config.toml
num_hidden_layers = 18
hidden_size = 384
num_attention_heads = 12
num_key_value_heads = 12
head_dim = 32
intermediate_size = 1152
vocab_size = 4096
hidden_act = "gelu"
norm = "layernorm"
norm_place = "pre"
norm_eps = 1e-06
positions = "learned"
qk_norm = false
attn_scale = 0.177
bias = "none"
tie_word_embeddings = true
parallel_block = true
init = "normal"
init_std_qkv = 0.0301
init_std_o = 0.00501
init_std_up = 0.0301
init_std_down = 0.00501
optimizer = "adam_atan2"
learning_rate = 0.00105
beta1 = 0.95
beta2 = 0.95
weight_decay = 0.23
lr_head = 0.00557
warmup_steps = 318
schedule = "wsd"
decay_fraction = 0.768
decay_shape = "linear"
final_lr_fraction = 0.05
batch_tokens = 131072
max_seq_len = 512
doc_mask = true
z_loss = 0.0001
train_tokens = 676400000
max_steps = 5161
dataset = "wikipedia_en"
MLP neurons of a small language model. Each row is named by its layer, matrix (up: input weights; down: output weights) and neuron, and shows model dimensions 224-287. Each number is 128 + 24 x the weight over its row's rms, rounded and kept within 0 to 255.
Before each neuron's rows, "fires on" lists the tokens most often at its 100 highest values on Wikipedia text that the model never trained on; "fires after" lists the tokens most often just before its 100 highest values on Wikipedia text that the model never trained on.

fires on: "\n\n", ". ", "= ", "- ", "). ", ") "
fires after: "\n\n", "=", ".", ")", "\n"
L2.up0 [132 133 112  94 177 143 124 151 128 152 111 129 117 104 134 126  73 140 129 145 136 128 166 119 151 119 162 143 122 113 127 143  99 111 118 128 100 168 125  97 133 137 135 171 130 144 127  80 116 133 138 101 107 140 128 105 139 102 138 109 133 142 127 139]
L2.down0 [ 92 137 158 131 160 152 125 117 150 109 138 111 129 102 114 142 165  88  97 133 148 112 121 164 120 116 137 133  68  96 110 134 173  95 130 130 141 101 157 127 132 152 170 108 163 113  83 133 151 123 119 160 142 113 131 102 145 122 146 126 109 149 131  57]

fires on: "| ", "— ", "; "
fires after: "| ", "0 ", "; ", "1 ", "0", "— "
L5.up36 [123 148 101 113 111 124 152 154 140 128 116 103 165  93 142 126 150 140 115 117 120 126 134 153  98 124 143 108 101 151 124 132 121 118 122 143 160 119 103  97 124 124 116 126 102 160 100  93 125 108 184 128 165 148 152 112 138 126  97 127 172  90 129 142]
L5.down36 [133 118 120 121 120 131 135 125 135 129 120 129 118 133  95 108 194 100  90 149 119 133 121 102  96 146 157 183 109 123 109 125 144 114 118 125 152 112 150 131 157  89 180  71 158 128 109 161 111  94 130 103 131 138 151 138 147 137  85 171  90 140 141 150]

fires on: "\n\n", "\n", ". ", "which "
fires after: "|", ".", ", "
L8.up947 [156 159  94 132 147 118 131 171 143 154 181 129 113 155 127 144 136 158 119 114  86 137 140 139  93  99 175 114 148 132 148 145 107  86 126  87  92  91 151 102 122 123 150 161 162 119 155 147 155 119 116 124 147 150  95 120 140  76 140  93 104 134 115 165]
L8.down947 [134 135 110 122 130 143 145 123 129 121 150 128 144 184 137 107 132 121 117 129 127 144 122 117 129 129 127 122 115 133 125 122 156 108 130 122 137 111 148 124 138 117 133 134 127 122 144 147 161 129 125 124 149 126 119 127 135 113 130 132 118 131 101 129]

fires on: "| ", "0 ", "|", "1 ", "8", "4 "
fires after: "| ", "0 ", "1 ", "; ", "4 ", "2 "
L5.up578 [123 174  68 116 137 130 144 108 162 105 132 103 138  80 169 155 143 164 145 107  99 125 109 136  85 158 123 133 157 168 107 115 129  92 135 113 123 125 118  70 111 146 118 142 129 113 131 118 134  98 198 139 131 142 153  87 111 138  93 110 150 120 125 107]
L5.down578 [133  79 128 137 184 124 147 108 111 148 140 122 100 148 131 143 183  95  87 156 136 141  64 142 105  97 137 147 159 155 138 140 150 108 104 125 128 119 135 130 172 127 149 119 151 131 115 150 100 119 123 131 144 126 175 136  77 157 118 143 133 133 112 106]

fires on: "The ", "A "
fires after: "| ", "of ", ", ", "- ", "\"", "– "
L5.up601 [ 82 122 145 107 148 101 123 152 120 146 164 116 138 109 139 164 123 140 146 126 132 125 181  85 106 136 112 101  92 110 201 132 117 127  79 148 156 161 102 105  98 147 192 162 108 151 139 115 139 132 144 124 131 134  97 119 176 134 113  93 167 117 119 154]
L5.down601 [112 142 114 128  98 123 105 159 162 187 143 143 150 135  82 143 161 131 108 113  97 100 158 109 146 104 104  89  99 141 111 144 114 102 109 137 135 147 124 137  96 169 138 111 107 143  96 116 129 170 145 140 114 135 137 107 159 158 114 107 134  94 109 105]

fires on: "The ", "were ", "She ", "He ", "was ", "and "
fires after: ". ", "). ", "\n\n"
L5.up81 [120 125 116  93 158 131 134 125 149 169 122 169 146 115 111 126  78 143 142 128  81 195 139 158 138 146 131 127 113 139 124 118 141 104  79 150 128 150 112 146 122 153 149 146 119 151 162 107 167 119 173 138 136 156 132 100 143  80 124 177 114 134 128 151]
L5.down81 [131 138 104 128 145 143 138 140  99 127 135 133 117 146 120 127 120 136 118 145 139 128 123 155 116 119 194 107 114 124 154 128 134 136 118 118 114  82 138 101 112 112  81 152 128 146 179  93 106 106 156 109 120 131 141 111 127 142  99 196 153 132 126 125]

fires on: "===", "| ", "- ", "====", ": ", "=== "
fires after: "\n\n", "\n", "Website", "s"
L5.up824 [144 135 101  85 137 147 130 161 138 156 125  74  84  95 129 131 114 181 132 131 120 125 103 108 152 128 130 159 136 122 147 110  89 124 115  93 115 124 123 102 157  89 171 144 127 155 122  69 118 133 162 129 110 142 133 139 164  94 127 143 138 129 148 138]
L5.down824 [171 118 147 148 162 178 127 110 164  90 148   6  68  87 160 130  99 107 125 161 117 108  99 140 108 109 120 151 113 148 157 146 125 117 122 130 137 116 141 153  83  77 108 166 141 166 141 131 128  90 106 168  99 149 142 119 133 142 133 131 164 164 134 155]

fires on: "his ", "the ", "201", "G", "Q", "| "
fires after: "| ", "with ", "for ", "'", "0 "
L9.up489 [107 126  94 110 111 131 123 133  93 123 148 138 132 124  95 121 155 187 143 126 121 114 149 156 125 117 134 168  96 158 158  98 124 112  74 110 129 152 104 110 112 147 149 143  88 134 112 120 130 103 132 109 128 162 113 136 154 133 143 121 164  95 137  85]
L9.down489 [109 138 124 116 159 108  95 163 121 168 130 135 157 109 106  97  97 133 141  82 129 138 106 111 126 118 128 115 136 124 114 106 130 128 114 124 150 110 120 110 138 116 106 126 131 137 137 103 154 108 118 112 116 139 108  97  96 102 156  79 131 142 121 136]

fires on: "s "
fires after: "'", "’"
L5.up603 [137 110 148 126 111 108 152 119 174 203 150 142 135 120 118 150 118 145 180 148  75 101 160 118 164 134 123 154  96 137 160 122 126 112 103 134 101 155 126 133  80 111 144 135 126 135 134 112 119 123 156 147 176 156 110 176 160 132 157 129 157 118 125 130]
L5.down603 [142 129 125 122 143 189 108 117 112 186 122 142 154 115 120 148 138 119 168  91 117 132 166  75 100 101 125 130  71 127 132 135 123 135 111  97 140 153 137 135  67 129 112 113 112 136 131 113 144 167 168 122 116 133 170 135 133 145 183 136 159 122 147 150]

fires on: "| ", "- "
fires after: "\n"
L5.up353 [116 103 158 103 130 134 155 155 140 138 143  99 126 113 142 148 113 102 176  96  98 129 112 166 143 158 119 140  71 149 137 155  95 113 119 142 105 162 103 150 149 115 145 126 149 128 105  59 143 132 138 112 181 133 115 143 184 120 112 122 165 120 120 169]
L5.down353 [ 86 151 121 140 109 183  86 161  83  79 140  67 136 147 136 136  99 111 167  72 110 111 133 117 111 137 123  98 116 158 160 124 114 125 165 190 107 152 136 125 144 158 137 105 123 116 102 152 149 133  88 135 140  87 110 124 139 157 125 138 139 143 134  67]

fires on: "- ", "\n", ". ", "; "
fires after: "\n", "."
L5.up1026 [121  92 101 112 122 139 158 188 166 134 101 113 118  87  94 122  97 149 136 113 137 159 119 128 122 119 121 125  86 128 147 105 104 111 111 142 102 120 110 162 138  90 131 165 114 154 128  82 153 132 133 142 172 144 118 194 175 117 125 137  93  98 134 143]
L5.down1026 [167 109 131 156 121 148  97 143 147 136 142  69 136 149 111 109 140 122 138 150  96 123 162 175 103 107 140 128 125 106 130 150 114 173 169 130 134  96 162 143  88 141 126  94 164 125 135 189 137 111  82 119 103 136 119 141 131 181 166 106 173 133 120 108]

fires on: "| ", "(", ": ", "– ", ") "
fires after: "— ", ") ", "medal ", "Website", "−"
L7.up82 [148 117 107  92 141 128 139 138 134 158 155 130 101 115 143 134 155 116  64 171 127 133 129 122 129 139 166 117 112 139 100  77 127  72 114 113 149 147 148 118 109 153 136 134 136 131 138  87 139 140 151 135  97 107 169 154 108 122 107 126 162 150 133 124]
L7.down82 [102 129 150 121 111 162 147 120 127 169 138 125 160 125 144 132 170 158 171 119 125 165 135 164 152 135  85 140 119 163 155 110 105 108 129  91 127 108 137 120 150 139  99 131 157 116 131  99  89 117 103 105  94 148 118 136  99 111 106 144 146 115 132 106]

fires on: "\n", "\n\n", ". "
fires after: "|", "."
L9.up904 [137 122  97 124 133 116 157 159 143 138 160 112 120 150 128 149  79 130 145  70  67 146 123 163 105 107 108 121 126 135 160  96 112  78 131 102 118 128 152 129 122 122 119 180 154 129 167 147 154 125  92 131 133 156 133 147 128 115 132 121 117 126 127 136]
L9.down904 [123 109 111 135 134 116 149 151 109 120 149 108 101 173 118 164 125 127 130 129 116 146 148 156 122  87  94 142 114 123 149 132 123  84 136 135 112 137  96 120 134 148 104 135 127 135 119 107 124 133  98 123 122 141 113 130 130 123 122 129 119 139 119 147]

fires on: "in ", "on ", "a ", "with ", "an "
fires after: ", ", "is ", "), "
L12.up323 [149 129 104 138 113 153 107 116 141 167 173 153 151 142  95 151 113 155 123 119  82 147 154 111 107 105 133 110  95 111 113 114 106 111 134  87 126 127 139 139 115 161 151 133 113 147 117 127 120 119 112 103 129 175 136  74 139  99 133 132 187 115 118 158]
L12.down323 [118 123 134 102 145 128 132 112 116 120 113 113 123 100 150 113 118 119 108 139 151 106 117 176 142 144 157 147  93 139 147 140 112 141 151 162 145 145 151 142 102  84 128 133  95 140 136  97  72 101 116 183 110 138 161 184 171 152 145 140  75  91 163  88]

fires on: "\n", "in ", "The "
fires after: "==", "===", "\n\n", "The ", "\n", "===="
L5.up141 [ 77 136 112 127 120  99 151 162 127 139 167 155 111 125 113 121 172 129 181 124 121 124 155  75  71  85 169  83 147 130 139 149 106 159  52 108 149 141 111  87 135 148 141  86 117 155 110 106 132  83 142 114 136 148 109 142 159 147  97 124 149 121 130 118]
L5.down141 [136 120 139 139 120 113 115 152 132 125 162 146 139 128 133 101 146 120 106 116 126 113 143 108 125 109 127 140 127 102 161 114  88 153 138 161 125 164 121 176  89 157 130 109 104 170 115 118 130 134  77 110 126  96 112 145  93 141 157 140 188 157 119  98]

fires on: "201", "200", "191", "202", "of ", "198"
fires after: "In ", "May ", "in ", "June ", "July ", "April "
L5.up643 [115 128 136 121 194 138 149 122 130 143 137 111 120 101 165 139  65 149 152 157  98 145 139 107 131  95 137 122 109 135 162 124 115 124 134  74  67 140 117 140 126 148  90 142  94 117 110 140 143 149 177 133 179 136  94 135 159 115  84 155 101  90 133 120]
L5.down643 [111 141  71 122 143 128 142 112 141 132 141  98 121  90  98 152 136 137 171  95 118  82 139 127 121 128 100 121 152 156 112 136 138  83 154 159 129  96 146 123 126 109 107 108 118 134 130 127 125 111 132 160  96  96 141 116 113 148  78  95 154 140 140 112]

fires on: "as", "ac", "ep", "ar", "it"
fires after: "St", "P", "S", "s", "sp", "H"
L9.up288 [138 133 115  99 139 128 124 195 183 103 162 126  82 128 110 146 104 126 152 115 112 145 162  93 154 111 120  79 149 111 113 121  90 146 126 132 121 118 114 137 132 118 110 115  94 153 118  98 134  89 129 156  97 127 126 115 132 170 164 106 111 143 140  98]
L9.down288 [110 129 132 139 119 152 151 110 128 157 137 103 144 119 110 123 112 132 148 118 143  98 116 147 139 141 165 148 127  86 134 125 166 164 156 135 136 158 139 141 140  64 101 144 136  97 136 126 150  91 152 149 152 108 118 140 172 110 106 109 123  94 136 113]

fires on: "ur", "on", "om", "ay", "ob", "ad"
fires after: "C", "P", "K", "dec", "T", "p"
L8.up316 [ 86 160 109 104 149 135 146 119 148 145  85 126 160  98 104 134 158 172 130 123 129 115 128 130 154 100 139 110 147 153 162  99 111 104 122 117 114 106 103 148 128 165 147 143 137 183 128 166 123 150 143 145 170 149 119 101 132  95 123 137 126 114 133  95]
L8.down316 [114  92 126 149 159 114 109 136 133 145 172 119 158 160 181 143 169 108  91 114 112 109 123 135 119 126 114 115 106 160 154 101 113 118 129 166 125 116 158 134 131 151 179 120 162 142 129 146  96 145 108 127 101 134 151  93 150 160 122  99 145 142 149 104]

fires on: "\n"
fires after: "==", "===", "===="
L5.up791 [135 115 119  86 123 111 137 116 124 133 143 129 154 110 110 120 150 136 172 189 119 106 160  94  85 122 183  98 122 133 166 108  63 138  79  85 132 126 115 122 153 114 138 120 114 158 133 126 133 124 153 136 146 121 101 139 173 146  86  89 155 101 150 136]
L5.down791 [148 113 116 127 135 112 120 147 139 150 125  70 142 107 127  85 147 107  96 106 136 107 136 158 145  98 148 171 123 163  74 122 128 100 106 167 160 117 112 119  90 118 173 145 105 104 113 152 112 153 130 141 170 128 130 157 164 154 163 146 127 171 129 115]

fires on: "200", "201", "198", "199"
fires after: "In ", "in ", "May ", ", ", "January "
L5.up1017 [ 90 161 108  99 144 128 156 167 124 159 172 136 140  86 122 153 107 142 167 137 104 137 147 139 101 128 120 136 149 136 157 110 110 130 122  97 130 135  93  93 161  94 129 160 160 139 131 146 152 104 161 130 154 138  93 107 167 113 141 110 126 131 125  95]
L5.down1017 [142 156 135 100 104 137 124 147 100 159 120 123  88  90 102 125 132  93 123 113 143 122 134 128 143 110 153 120 168 161 130 154 109 139 163 113 161 114 146 101 129 152 130 127 113 130 137 114 118  68 123 160 121 161 143  83 112 138 160 147 142 122 151 158]

fires on: "-", "the ", "to ", "z", "y"
fires after: "at ", "L", "At ", "l", "in"
L12.up499 [ 94 129 132 150 126 135 158 142 120 167 102 141 128 112 126 100 123 118 172 111 108 124  96 167  95 129 111 125 115 137 133 129 124 107 167 123 104 140 120 149  91 146 122 147 101 119 128 117 140 145 127 118 140 153 124 164 136 142 136 148 166 123 109  73]
L12.down499 [148 177 125 141 170 172 111 136 178 139 169 115 120 130 144 121  99 126 112 111 140 120 118 143 142 133 156 131  94 151 164 122 114 181 125 103 160  91 122 140 103 151 152 107 112 122 176 175 106 144 164 116 146 156 111 103 145  80 127 154 124 105 122 135]

fires on: " ", "| ", "all", "ong", "ang", "ann"
fires after: "| ", " ", "L", "str"
L8.up233 [116 143 167 124 135  75 131 122 147 132 142 149 117  96 136 124 170 140 155 152 107 135 140  95  99 137 102 135  70 155 140 111 125  79 114  83 115  74 104 117 132 132 132 145 149 133 145 104 129  93 141 143  84 159 117 135 141 104 123 155 159 139 138  98]
L8.down233 [143 103 108 118 160 145 106 138  74 148 107 139 101 174 127 138 107 162 161 103 144 104 155 124 110 103 134 169 160 149 136 130 148 149 115 122 140 110 136 124 110 131 183 163 155 120 133  92 104 145 115 123 100  83 113 133 120 117 156  97 107 154 106 118]

fires on: ", ", "with ", "and ", "Year ", "os "
fires after: ", ", "| ", "ly", "However", "P", "ally"
L7.up99 [106 144 125 101 158 106 106 104 120 154 150 123 138 105  77 154  98 133 105 136 118 126 138 127 130 155 146  98 107 136 149  77 144 107 106 125 102 108 120 151 119 102 130 167 120 133 143 105 169 124  92 128 117 128 125 118 186  96 139 184 133  87 120 117]
L7.down99 [125 115 168 128 109 130 108 123 121 113 125 145  76 115 148 139  73 145 131 129 105 127  93 146 123 113 114 141 146 135 145 127 146 123 131  87 126 127 111 157 148 159 136 159 124 114 115 106 106 182 179 113 173 141  93  75 162 128  95 133 109  86 121 142]

fires on: "\n\n"
fires after: ".", "===", "=="
L2.up47 [135 141 131 116 153 142 143 123 127 145 112 157 164  97 112 131  77 115 131  98 129 167 131 166 128 119 131 152 144 122 136 116 122  98  88 129 125 166 115 146 143 159 136 173  95 146 174 128 118 127 111 110 146 164 120 117 130  90 107 147 118 107 124 117]
L2.down47 [106  92 144 115 156 144 135 138 157 144 137  97 125  63 125 134 153  86  98  98 124 139 109 170 138 136 131 115  85 131 131 148 143 151 100 142 136 116 131 174 131 178 166 134 134 129  89 160 123 124 111 153 180 140  96 116 170  80 139 113 131  92 133  56]

fires on: "\n\n", ". ", "\n"
fires after: ".", "|"
L8.up1133 [150 139 107 143 163 123 151 136 162 107 144 108 121 162 119 130  73 112 189 115  94 150 177 125 137 100 147  88 115 143 136 120 106 108 135 103  86 124 141  86  88 111 149 154 179 141 125 139 156 163  87 114 142 158 130 129 138 102 133 113  92 116 127 159]
L8.down1133 [129 128 120 110 126 126 139 144 133 137 145 112 132 179 139 131 130 128 126 128 114 120 131 134 131 125 134 138 134 131 135 117 112 116 131 115 126 126 123 127 138 123 139 139 144 132 129 118 146 116 114 116 127 140 124 126 135 118 115 127 122 128 121 130]

fires on: " ", "An", "an"
fires after: "| ", "H", ", "
L13.up175 [135 132 114 105 139 151 140 124 147 145 154  85 128  95 137 191 109 163 133 169 105 130 111 108 128 119 169 107  93 167 157 117 153 142 143 108 148  70 133 147 101 122 133 175 102 174 127 106 147 113 132 159 139 154 124 125 126 112 132  92 145 157  84 155]
L13.down175 [121 135 139 119 126  91 153  93 102 137 125 142 107 174 121 130 102 150 152 113 129 150  91 120 115 130 139 130 111 142 119 142 138  89 142 139 115 155 152 126 110 160 118 116 134 143 132 110 134 166 135 120 156 148 113  78 132 120 125 142 136 114 127 126]

fires on: "\n\n", ". ", "\n"
fires after: ".", "|"
L8.up724 [169 161  82 122 120 111 170 140 144 151 182 108 104 153 107 131 134 142 154 126  84 125 151 138 121 106 165  67 162 119 125  90 100 135 102  93  79 114 149 114 113 127 133 152 176 154 110 147 163 103 123 116 158 150 111 139 129  97 107 154  96 109 131 136]
L8.down724 [141 138 123 136 133 124 148 137 126 127 139 115 127 151 124 120 124 122 117 135 113 125 113 138 126 134 131 123 138 125 133 123 130 133 113 106 126 136 136 118 140 119 126 135 148 125 117 123 163 109 109 131 132 145 117 126 121 114 137 136 114 120 117 140]

fires on: "\"", "A ", "a ", "S", "to ", "$"
fires after: "| ", "\"", "had ", "\n", "- "
L5.up550 [109 123 135 101 110 124  97 129 211 150 210 133 115 118 122 174 110 164 140  87 122 157 180 129 112 135 181 119 102 128 147  91 124 117  90 101 129 136 107 108 123  98 157 153 114 129 114 139 119  96 151 122 161 130 130 135 188 103  97 135 158  83 142  83]
L5.down550 [121 111  91 129 161 144 125 126  80 110  87 172 125 151 115 114 148  95 107  88 103 126 126 133 177  93  75 115 131 175  83 110 121 204 150 153 156 140 123 127 129 174 136 142 147  96 137 169 103 162 137 149  90 137 126 137 138 128 137 168 120 158 129 167]

fires on: "| ", "+", "|", "— ", "-", "."
fires after: "0 ", "| ", "1 ", " ", "2 "
L7.up120 [126 130  86 141 133  81 129 141 143 118 111 131 159  85 150 144 149 165 121 133 130 137 145 150 113 117 165  90 133 151 129 125 114 151 101 140 151 106 131 106 131 118 122 152 119 149  87 159 140  99 168 141 171 159 150  88 101 128 125  98 150 106 125 116]
L7.down120 [148 144  94 133 140 118  80 163 117 124 110 151 120 109 135 111 140 159 130 146  97 160  80 176 124 119 135 137 131 105 125 111 137 144 111 122  94 114 160 144 168 104 114  99 121 126 123 163 106 143 123 145  47 175  97 153 126 198 146 134 153 142 126  91]

fires on: "\n\n", "Date ", "| ", "Team ", "Votes "
fires after: "| ", "==", "===", "P"
L5.up816 [113 133 132  93 119 114 143 110 147 169 155 121 149 105 111 120 113 123  98 146 131 125 108 123 132  78 161  91 105 131 179  66  99 146  97 103 113 148  93  96 146 137 185 136 103 115 147 124 115 143 152 144 118 135 115  98 152 122 159 125 118  97 118 136]
L5.down816 [136 118 153 132 143 132 142  82 116 125 119 104 156 147 102 141 143  98  99 104 125 107 148 166 143 144 128 141 126 108 127 154 141  93 165 147 133 104 122 135 169  99 145 126 165 115  82 133 149 129  84 138  75 109 107 110  87 143 104 151  82 141 113  81]

fires on: "\n\n", "\n", ". ", "early ", "mer "
fires after: ".", "|", "the ", "sum"
L8.up822 [130 124  83 140 164 134 168 154 152  90 148 132 132 135 128 136 127 110 194 106 115 125 150 105 109 119 191 110 143 127 124 103 109 138 104 102 121 104 137 105 113 108 149 160 158 146 162 142 155 148  74 142 115 156 128 113 142  97 139 142  72 144 127 172]
L8.down822 [145 146  99 126 135 124 134  99 135 142 136 120 109 153 160 122 151 124 124 113 116 143 138 128 109 123 128 135 159 139  98 152 128 119 122 124 106 140 116  91 131 142 129 122 115 109 151 116 114 105 109 136 115 148 119 142 122 146 153 129 126  98 100 113]

fires on: "(", "C", "F", "P", "D", "A"
fires after: "(", "C", "G", "F", "H", "P"
L9.up390 [115 150  80 161 150 130 108 155 109 101 117 137 127 103 113 131  99 106 108 155 110 154 178  78 118 136 125  67 105 152 147 127 119  82 102 144 151 129 126 115 131 100 131 135 148 109 118  93 163 149 119 123 159 167 113 134 143 122 169 132 113 115 131 155]
L9.down390 [116 119 140 168 153 116 113 149 122 127 139  86 108 166 126 130 128 107 102 147 103 164  81 122 130 191 130 111  97  96 136 168 117 120 118 106 143 153 115 128 112 178 124 125 166 103  78 140 125 108 138 124  89 116 150 159 115 157 167 186 116 136 144 123]

fires on: "A ", "An ", "en ", "and ", "s "
fires after: ". ", "\n\n", ".", "Th", "'"
L5.up782 [141 141 109 119 129 154 117 127 173 157 197 122 157 114 165 150 141 146 131 111 128 174  87 148 109 163 102 103  86 137  81 105 133 121 107  82 137 158 127 148 103 126 134 130 144 121 148  97 158  81 127 136 129 158 150 121 141 110 120 156 123 116 138 165]
L5.down782 [115 134 132 158 164 158 124 154 119  92 117 136 125 182 154 143 133 141 166 122 125 135 133 136 126 174 106 126 162 119 110 176 126 119 173 132 141 105 109 146 134 106 124 127 120 117 121 148 143  75 132 140  85 123 149  94 119  89 120 186 116 200 144 123]

fires on: "\n\n", ". ", "\n"
fires after: ".", "|", ")."
L8.up198 [154 114 104 128 169 119 129 106 111 121 186 101 134 147 132 141 122  80 152 136  96 179 149 130 121 103 133 120 126 152 109 108  99 154 139  97  41 132 150 149 127 121 145 146 141  93 136 172 142 134  84 166 160 145 137 129 146 103 108 150 112 116 120 140]
L8.down198 [146 133 133 130 102 114 146 131 121 140 147 133 123 144 129 137 117 114 124 115 109 139 141 113 145 128 132 122 125 137 137 113  85 120 117 103 123 135 127 125 139 140 141 123 130 138 128 128 154 123 126 129 152 148 121 133 129 121 131 133 118 135 119 141]

fires on: "\n\n", ". ", "\n", "US ", "U"
fires after: ".", "|", "A", "on ", "South "
L8.up925 [157 148 107 145 167 145 150 120 112 134 183  94 119 120 146 133 132 146 168 115 137 160 142 137 102 106 104  87 147 139 147 111 137 137 161  84  75  80 147 115 141 105 102 180 146 156 129 145 182 143 146 136 136 114 100 157 137  88 132 161 125 100 124 158]
L8.down925 [137 107 113 123 105 121 117 116 109 134 112 125 103 127 122 123 124 118 141 127 125 126 144 115 141 126 150 143 124 142 111 139 133 120 109 132 118 117 107 155 106 139 138 102 127 132 137 117 142 124 141 133 129 140 122 127 115 126 138 137 116 171 129 104]

fires on: "\n\n", ". ", "\n"
fires after: ".", "|"
L8.up99 [156 157  73 132 152 108 162 147 122 137 140 113 121 164 108 130 113 119 146  97  79 163 154 164 132  96 157 121 135 138 146 101  95 116 128 101  87 112 142  98 118 126 114 174 190 119 146 166 150 143  85 139 146 124 119 104 138 119 112 141 111 113 120 155]
L8.down99 [131 138 117 126 127 116 147 138 136 127 125 117 124 161 129 144 120 133 127 129 111 136 126 141 124 129 124 130 139 121 151 122 116 126 117 115 126 133 126 125 127 129 120 136 133 135 130 128 150 105 104 129 131 134 115 127 138 121 112 137 115 122 120 132]

fires on: "| ", "0 ", "Rep", "1 "
fires after: "| ", "— ", "0 ", "1 ", "4 "
L5.up1046 [122 156  94 123 120 131 111 142 135 124 139 132 132  96 161 145 128 151 146 134 143 118 137 151  97 100 129 122 146 163 123 109 142 124 135 135 160 139 105  85 119 127 128 144 134 115 153 108 123 129 177 149 149 136 169  86 121 131  98 131 176 110 100 113]
L5.down1046 [123 105 117 139 187 140 143 110 114 173 119 129 100 141 110 137 166 125 105 135 131 169 101 184 126 100 139 130 115 160 115 156 129 152  85 116 160 106 122 151 141 117 124 104 182 131 131 134  72 146  86 195 104 155 156 125 106 162 123 117 125  95 124 120]

fires on: "| ", " ", "ous", "an", "hold "
fires after: " ", "| ", "votes ", "hold ", "Total ", "anim"
L8.up890 [111 118 154 116 112 120 117 149 133 136 149 112 139  98 120 108 139  83 135 137 131 149 127  94 154 134 115 104  82 147 123 109 107 156 132 105 172 144 105 118 113 123 149 127  80 132 130 108  85  98 119 153  61 177 123 122 140  95 170 132 168 171 148 139]
L8.down890 [107 166 137 137 129 155 104 139 115 113 117 113 137 132 145 136 122 119 132 144  85 180 157 125 166 111 158 105 170  99 126 151 115 127 114 146 143 144 167 133  97 127 146 130 127 135 152 131 120  95 121 133 108 104 133 115 117 125 103 128 148 128 114  95]

fires on: "\n\n", ". ", "\n"
fires after: ".", "|"
L8.up683 [142 147  67 126 165 136 158 143 148 131 150 112 133 151 155 132 105 107 142 121  62 142 154 144 127 119 122 103 148 127 154 119  98  97 114  91  85 130 152  95 116 130 155 175 171 146 136 159 173 119  79 167 168 137 108 132 154  89 137 128  98 139 114 170]
L8.down683 [120 131 123 128 130 134 140 136 120 124 133 120 131 169 134 129 134 133 124 121 111 120 128 128 126 138 120 125 130 122 133 124 125 129 124 125 131 133 123 127 137 147 135 131 129 133 134 123 151 120 115 131 126 116 121 124 128 122 125 125 134 127 114 133]

fires on: "a ", "Japanese ", "(", "two ", "s ", "). "
fires after: ", ", "), ", "'"
L5.up1093 [148 113 112 140 107  80 112 136  99 162 164 116 117 121 105 143 150 141 135 105 116 105 122 151  94 128  90 138 119 136  99 137 140 114 126 142 122 165 119 140 135 134 146 172 150 143 116 164 112 133 177 122 133 135  64 125 135 110 166 112 146 103 123 123]
L5.down1093 [139 138 154 155 121 146 123 123  83 164  94 133 167 150 120 133 158 138 140 124 111 127 122  97 151 139  95  81 134 125 123 168 134 150 113 164 114 135 131 144 134 139 148 137 106  89  84 151 122 169 166 131 154 106 120 176 143 110 162 106 126 116 132 113]